python train.py --n_layer=12 --vocab_size=6334 --activation="geglu" --qk_norm=false --tie_embeddings=false --optimizer="adam_variant" --grad_clip=1.0 --schedule="wsd" --decay_fraction=0.271 --decay_shape="linear"
MLP neurons of a small language model. Each row is named by its layer, matrix (down: output weights) and neuron, and shows model dimensions 0-127. Each number is 128 + 32 x the weight over its row's rms, rounded and kept within 0 to 255. Numbers have three digits each. A neuron's up and down rows have the sign that makes its largest values positive.
A block is one neuron, or neurons of one layer that tend to fire together. After each block is what it responds to, as a language model described it from the Wikipedia text at the highest values.

L8.down294:168117111083161173189156125125142143122201122134093190122124148146128152115124138079131105159129088082134178127176177102129121097119116159134092143109106134179126143158126152106101150107119160175122129109179181141084115117151172132099119161113209121093157145046141147122109133136157104106117097106141107136111126137060060153124079132155110101056206166128144101156154069071120159133122
L8.down726:105167116173159186134159121115152142129152174187157168113132166108094124121113105126156130134084139099128099145147094138202175163116074218103106174104083118137158164120078149140141147115094123106114124115185158211181098124190142140110160115153075082089117104115108115104094132151106175168131115126110118108150133085150145161138164113201089101077131096172135130148175161134125139117175
L8.down869:150136130167114130134114118129075144141169107061131180068177213141086136123138100143154152173102118127139138124111133142127127144153121160165091133109154146164163146114112110135085136155118152081172142124164138152149070139106162107105145174101128123068133048091153095154099193047146114191110115141089158180087080144132137167165057151142119107131167132177140080103148175179131122154182
L8.down1019:199152152095088096111120132062194112167186137142098186089168108141086160108099098094165103173121108151160134092155114181106119074100059152107117148129144111105103123106124109103086121140158139158090181127095117174118152137108139061145093143157097139084138132099125078140047175148110140075172139094071139095140151100149125143130131163152159093110132124143145137171185105115165148123187
Description: Final piece of a place name, sports team or year, as in New York, Quebec, Padres, Stockholm, 1943, often before a comma or date.

L5.down8:084111121106145138168134187119171092086132142106142150101112100114140110181091153178183171126143130110162139076126138118071128097159110126149092114136032186145089110102144049128108128124119156158196189061111158171099114118173120091155127163067136117097135138107115127056149036124108116113154104149125127118095139064134123132151184096128094091125124158119121158128133159123095126120134
L5.down988:129161159129139084127107082166073110171151093117130096139193126134079163139139095116109171131101128148091110137181158099149071154125071155125144179126129153176176145161158114080129111145177079125116101094136148108135111157143154078168155164118167083099090149126207152094131112144114105177134096122128123234121187130134152120177170137137112140130107187168121113132205159118126121151097
Description: Key word of a Wikipedia definition, like species or genus after "is a", or meaning in etymologies; also second digits of years (1'9'77).

L8.down190:081135104110146154185146144098114114097220139115186153091085109071111138118065107223132107133137167151076125154189149139106112120145099126164118072168102121149096086187181175110155122111156167151111095072147169139146113133081106078080091092112200121156186125117104105142096116100127053123093102116124104093098125123058148064092130133179090098144108190168194066136137166156065129150179
L8.down355:120174089135111147111157142154127096132146100136125095080106107118101107131082139169124087139164098146128163073143116116066157175140163116123083149138142117145053067154089195153154095082136160188126122091135138094157127210084108085104118137099146169102106152127094138207103114098156058146129088128106083121144100124141114151105141160107092175134133098123137123072093090147123192155120
L8.down421:154051083138129180152142169147149137109124083107109106087145120114176115170112134182125147196171119168177084145108130097114165088234170135134161165162061132166167099149128101157140114154129132127142135126132146148159166168142174113145184216185153172070101167137139165117116137138149132107197130103119149102135135131080145130118165110135099187108090112140092141110107212106065099116066
L8.down625:109130092142182152119145122166135152093130182199090133113151116122066145084117103121142112168106130154142085114171116139161055124140135119102075133160113147099099165150142102148075099128143111114127167156113134109111131174115125135095103106158075145067145043149143137118104154091121139132067148094135137106132158075008169107064083121091128124149112176147112078101081094205074150112128
Description: The closing = of a "= Title =" article heading, usually after infobox data on species, genera or formations; weaker on "is" after (born…), score digits.

L8.down17:107058160214154108142103151110122133126123092065141076183142107112104099106145092115100130175117118087091075179121159150092151125141142172139192143139152145178145152097155143100167111145122136154158120183146132125095123172134176114101148056106144069088100151148091068091154171096144094108151143151128170162169132096101113171136104129133158125148123149181111127074125103133135140056076
L8.down455:106116086146153127130142139114079134126189124177101090121166148190114108104153161144155126140128156123106162085107190168098169079165152181177093162099075137147115120096163122122169125134144155140088127103164099124119174134110082125146144144135163131146128211094129106075142136138101129116070126157144052098125141121176174172183132088105076138106126112126173160153124133124146109135104
L8.down690:075120182126138150116100152104150093126199170107141145178079118198021135125148143165140125154112166135102099142127107119129116104122098109121146069119113151143128177187187144162130125138147154122109154108143114090108195103186080106096124116145132101127150115103133072107123134146135161097129083137132160158151114136255100114136068149127108110126155116192161144121182105187145125102143
L8.down827:151153183141104103136130129134126091082130146167134093109132122106081120122115144124099202121068119146142124152148126133140165151117125158109149142131125139097116148103115110203144135065119129140165129100109099147114140118085135197137161140102125165076183140201066141149152152128124096122147070108080143119133067146255167167136122127128150116143153151100157145116072134137172145102138
Description: Final word-piece that completes a multi-token personal name, mostly Italian or Romanian first names (Frances-co, Carl-o, Vas-ile), sometimes surnames or other words (Molč-an, laure-ate).

L9.down71:085119090104162176178108169119109153143169120146110092092139063165130146114149151129071093162099091148149103072191150073144135167192119125115109095094159153108207167075125179122142084116159113131082099118137188125108148115140111071187117083099116174108125151150120047134113088099168114114152136031158115133097166129169037053087141172129115128106163139108110138120118081191095099139083
L9.down75:087157137081116129134154142122150157133109179136153123164147150120135146138136096125123104101100170053171159115112098168084064109125148131132122124186078099065107113169111146092084131083105144165160144149122152074121131107079145154138174116132156090164132158150194163150098139151123166145192123161148144147121046134184129105115088105159112080132072128159073168126066154106107135141126
L9.down375:156100119152176136142135127141092135076110166119142076126138161140115153091136179144154116142135117082138105152122128160162150175106154163085103076127164187125127132092096102059119151115159088157099108109183125162137125106073099145091146103116115106124084130127100150152190136113076113095107114045106108133168165119183089140057137154155095083143116184165145171133195096132151133133125
L9.down528:104093076120132153141077165128158104145180114082149135165156120109167091152139115186168105155095094108147091158144112098076135122174075117112050095102142150159149155176188172132172141124169206113080160121155158179084150132122127120100182114153142110126160113112095063131128158103149108159103127090123126215142145133255122134119119080092173127185130121110127125136120074145168109127143
L9.down571:117108091119135126101162136110099172124119124148113116070149110102132112145167146110098124131143190176078096106186135013086140132098124195156152107086147099130116151149114177078116162152113133105100124070099122183164157144110118142209095110176119124053156111126140078140132088108110091099075120151067085079135175114091158116127112120116126165146136090150125081154146131098135136125139
L9.down595:112153084140103119115128136192054108145126160147141255125081103119056105076062109117113100103097188138141130162142140131087134129156139127073125127127116155127147147178165142155133134067127116103151159136148151166042107104145080137132140081165111163158089112143099123118121167148123068115119141159161101150137160183107104091082120042136107150169111108145130081170111169162113111128176
L9.down848:112100086123114133108124101164112080148061132121140170084112153102140092118150138120119069081137113106089103150131155038132083118164118159099135192137142180119191135103182122089115129156124144097082098131089201111173131174135116125155057096136110159107088150078116133134112135056144091101174091136122096142117111113183145163145135068142096166113106137164131141092102112105122093118135
L9.down915:081102161157127112117114106114134159119148121146091168128148105107062134054126183162140097151152123061128123122100086116184151174136129150171128100137120142121125171139175196110140169164125099148040142136178108147115162155171089076120166115146159108092179169110108149103128195104140174169113175129109145149138061199053043093133155149121049130079133147195155131099107126177115106167172
Description: Word-piece tokens inside Spanish, Italian, and other Romance-language names and titles in lists and tables, such as Frances-co, l-os, Cent-ro, Jor-ge.

L9.down320:055098120171134130091119107115146145080121138103130207183133190092147156143104142183121200116115174141097066113121112126107045124090152121134130093105143135158091158157113139109097109147105125114114164137137132156058144139115112120138140065089111161189146193157131102116122135146153194070089126103068174167118143104067092116137084158044156120096079135100149142155079100133111105141139
L9.down531:110118097099144121141145144170102101130143157122145044135162174131123089106129173170142154114118087120159078130140146162176166127133162122172131124146195106088185083098092155151081093140068123131180107180095080130077135116129085189164128129132150130101177154204079178148163176135102107120058123172121129097133061072217136111137137090120113133145140159138122178161062115138116099112106
L9.down588:144191158086081180139091140076181120122129117084105169069127137169120123077153168147127160136098168155196118079153073107131128160137168093116104138136125169158142176118121106164084131175084156138169176092160109166111106105180159181139129094070166121182164093143158102129132104094122126080130170109132125120102075153044139095140146085150094138111156131112155116110074143157145153085104
L9.down614:136174180132140106114133122105077191106211104102109168121134130133094136184140080088136164117087132101122170123115151142073153088098132128175120163186160150118159098085125159135173086151086119160108125090146117134088127145155118119146113156121117123135119117192109144151197165127112094085091153194076099153074078141122117099128151157116087136061183118113094141111064134114122138178137
L9.down658:151107085145112104138102158087121149081164121106153122085186104118151072150142125171114160171097124062139117118161144161131229148102179186092160131144124088153125123157067099141132121131130159138119144096144059138140154191111124070104151139134176120118085123116130123131101180085125114117112130109127118109113088127140106151146134088137133157147099114128150121169117111163146107121091
L9.down708:153101163165100157126138176074086109135151101139139161134101166138145119158123182130095163145120187151084150147090147143108126146164139102157160099148109134125148157105144130137097121063101103172121125094140090052111206104117134153143189104122097112166190096163138121129100135193153091135101120127150179090155229143158177145121087054052113154146102079119138190137118208106173138126223
L9.down807:094207128109183118136141164005152101131130171110098096087152168159122119101172086128130225176077162125114159153187162089153123121151106114130124175116136163081090133149116072135123098139139119124141129150115151084159154123062121106083121148077091081139142127182116138090167131124118162113104113171100119158116148099116145116145139103156096139165191158119141133106138103089122127140140
L9.down1000:112100154166129115130167193145087123178086156140124113157158115154158141092123176181095124146109143113138100096180139116131182143085190095086159166146088153103170083117108157118124109124090109198127124134083160108121088091100146129100085154103061117092113172178081178134138119145114145131110126142092089117223086169194142133130137156107199171168124201148134143136126106114106222163147
Description: Final token of multiword proper names, mostly institutions (University, Institute, College) and places (Texas, India, York), in biographies and geographic text.

L5.down798:079094162153154116131095126126121136079170109147169042109156128090107172135182129117168127163122164083086088121093158080144132097120106159151157139145102125095072152136167149223136195142113155126107112151186129111083091111103115122068155146096129140123103133115184097114180138111168106183162115103102086042108114151202119097130108125171130068188132126084136146148131138132094108090133
L5.down866:143188100116133167122123162082122160084146127081133091128102128085166161151107072114123022072086109137117123125080125112092154173109109159132112080102132083129089170161047107172098134132081140138086142142126165094113103118118132102125123148120163109207126115047172136092154134115166067114164138116103130183133159123148178131087113086148117145125130150136119112148150169088106147137043
Description: Final token or word piece of a place name, mostly US states and cities, as in Connectic-ut, New York, Louis-iana; also occasional section-heading == marks.

L9.down113:172109166147170127118146156088163123123174183089163061106155103137114148145125108116097118080123174111104148160127135132081104134094076065133191061119196052139150117106158138129123103169153152159075075115175139119065126078153162086160123113144143157169134136197154129190087128104142136132071107081123150148086145152165073116139095130132098135126101135074120135135131189148166104144085
L9.down186:079175145130139117102182147116117147174108126119094034119170095108115173067062156172099161070152105099162099055178158132101102142116143057160095127129141132187095064089179097130127164198078108155110088138139125098071133147131140163144132151143131117147180084136110101129160163159147129100099156145108148131113148157157122128081200119156132134109099182104075134083138152122113087122115
L9.down291:114117165131137176154119155148100135117098163143063150089169096122095098150133106128164112090107169076069132088109084154131140103088091084152103136116150092141186110118154127075161186136118126111161159138128088121154149122159145135107137104119077160151118135142111077075098116090106170124097072196152179103117142085108149170174147106092166149132116087200093098124103112177124068122093
L9.down473:114074135145129120105155150132141125137130171166161236116144089126092126109152096165121146135113113140097139117139140132128126176121072110165166104173150151111136145155112135131114112122146124126156118137143125061063126111109111094073142148152143070136091139164169080133100089142113081101130128130105091113098148134048132183148165168118150110121169147155127154108093198103111078152148
L9.down730:134102145175136134119090147177091148109109143114121122164143191070147122144112107100133154165150098114159094041091147097083141121115155132146107135152122138150137170147104082125075124147133030133156120111090085120143129124124071134069116099123162074156120107110089128120125121133144131122179148155118159135086154168221020096134199108168123138078104148125128127174133152123143129125140
L9.down846:122187127185147158165190165184189126112125136172142167097112105084129170112142113117156127139099128080154189083138144118146100204113133107111131099110135115143090178119131174131171102072123178137160124112099124119162083186108106113141098155112109130094105099140144148175109154070103126101119146103178130146070159117150075112180137110119035170099182171179105112116134147149068083076122
L9.down911:211141133148178194138133075187152086175165085099100190144124139141098130172156117102103117138130102128131109109163146145144077166193104118168114110071079087118142095122093174160110130084158131085076119114167126085132100160104112148092125144126141150121107161104095098132125133116141055130073111136119170132093159152170155109101091167144128123053178078133118108144196121137148138134085
L9.down1018:126208218085087138124165117115173110097079145152142000159130084131152109115109098111158139109071158134131157129104147044135115156154121156095096062107083145143136108116078070176134125150163140133177132100101091162124105143155183127137118111157111146089119169123134148151097094081123178172088144129099109088107099095223096131121107189128135183128138110147109128145167120152073169139100
Description: Token ending an article's subject name before its definition, such as is after a species or band name, ) closing a birth date, = closing a title; also table cell edges.

L5.down588:118117123151130153134116087148052081094157152113125152125096074135067114084099100159105125118148157101118189148170187132149147117144133140172148112155124156106077142137140098140139186153106106173128173094113106177089116172101116127180096133099138102116120118176064134104202096151098095139114108113120094096144076134191144114058087065076120110170128101150140128153151150132190096123112
L5.down763:182132101156145167118058171219130114115083169098120077183132150058104105160171124098116129085058145123091090114163172069124093112176126118176090103130121129123078111078179152151115150171160094122118186126177140089099098113091094225110125169136109105111105174066151126138141114117166167094080138145109084180091196090154127112091125125096170110122140131115169156213081130128177092104113
Description: Middle or final word-piece that completes a split word, mostly given names in lists and tables, e.g. Mer-ch-ant, Vinc-ent, Sylv-ia.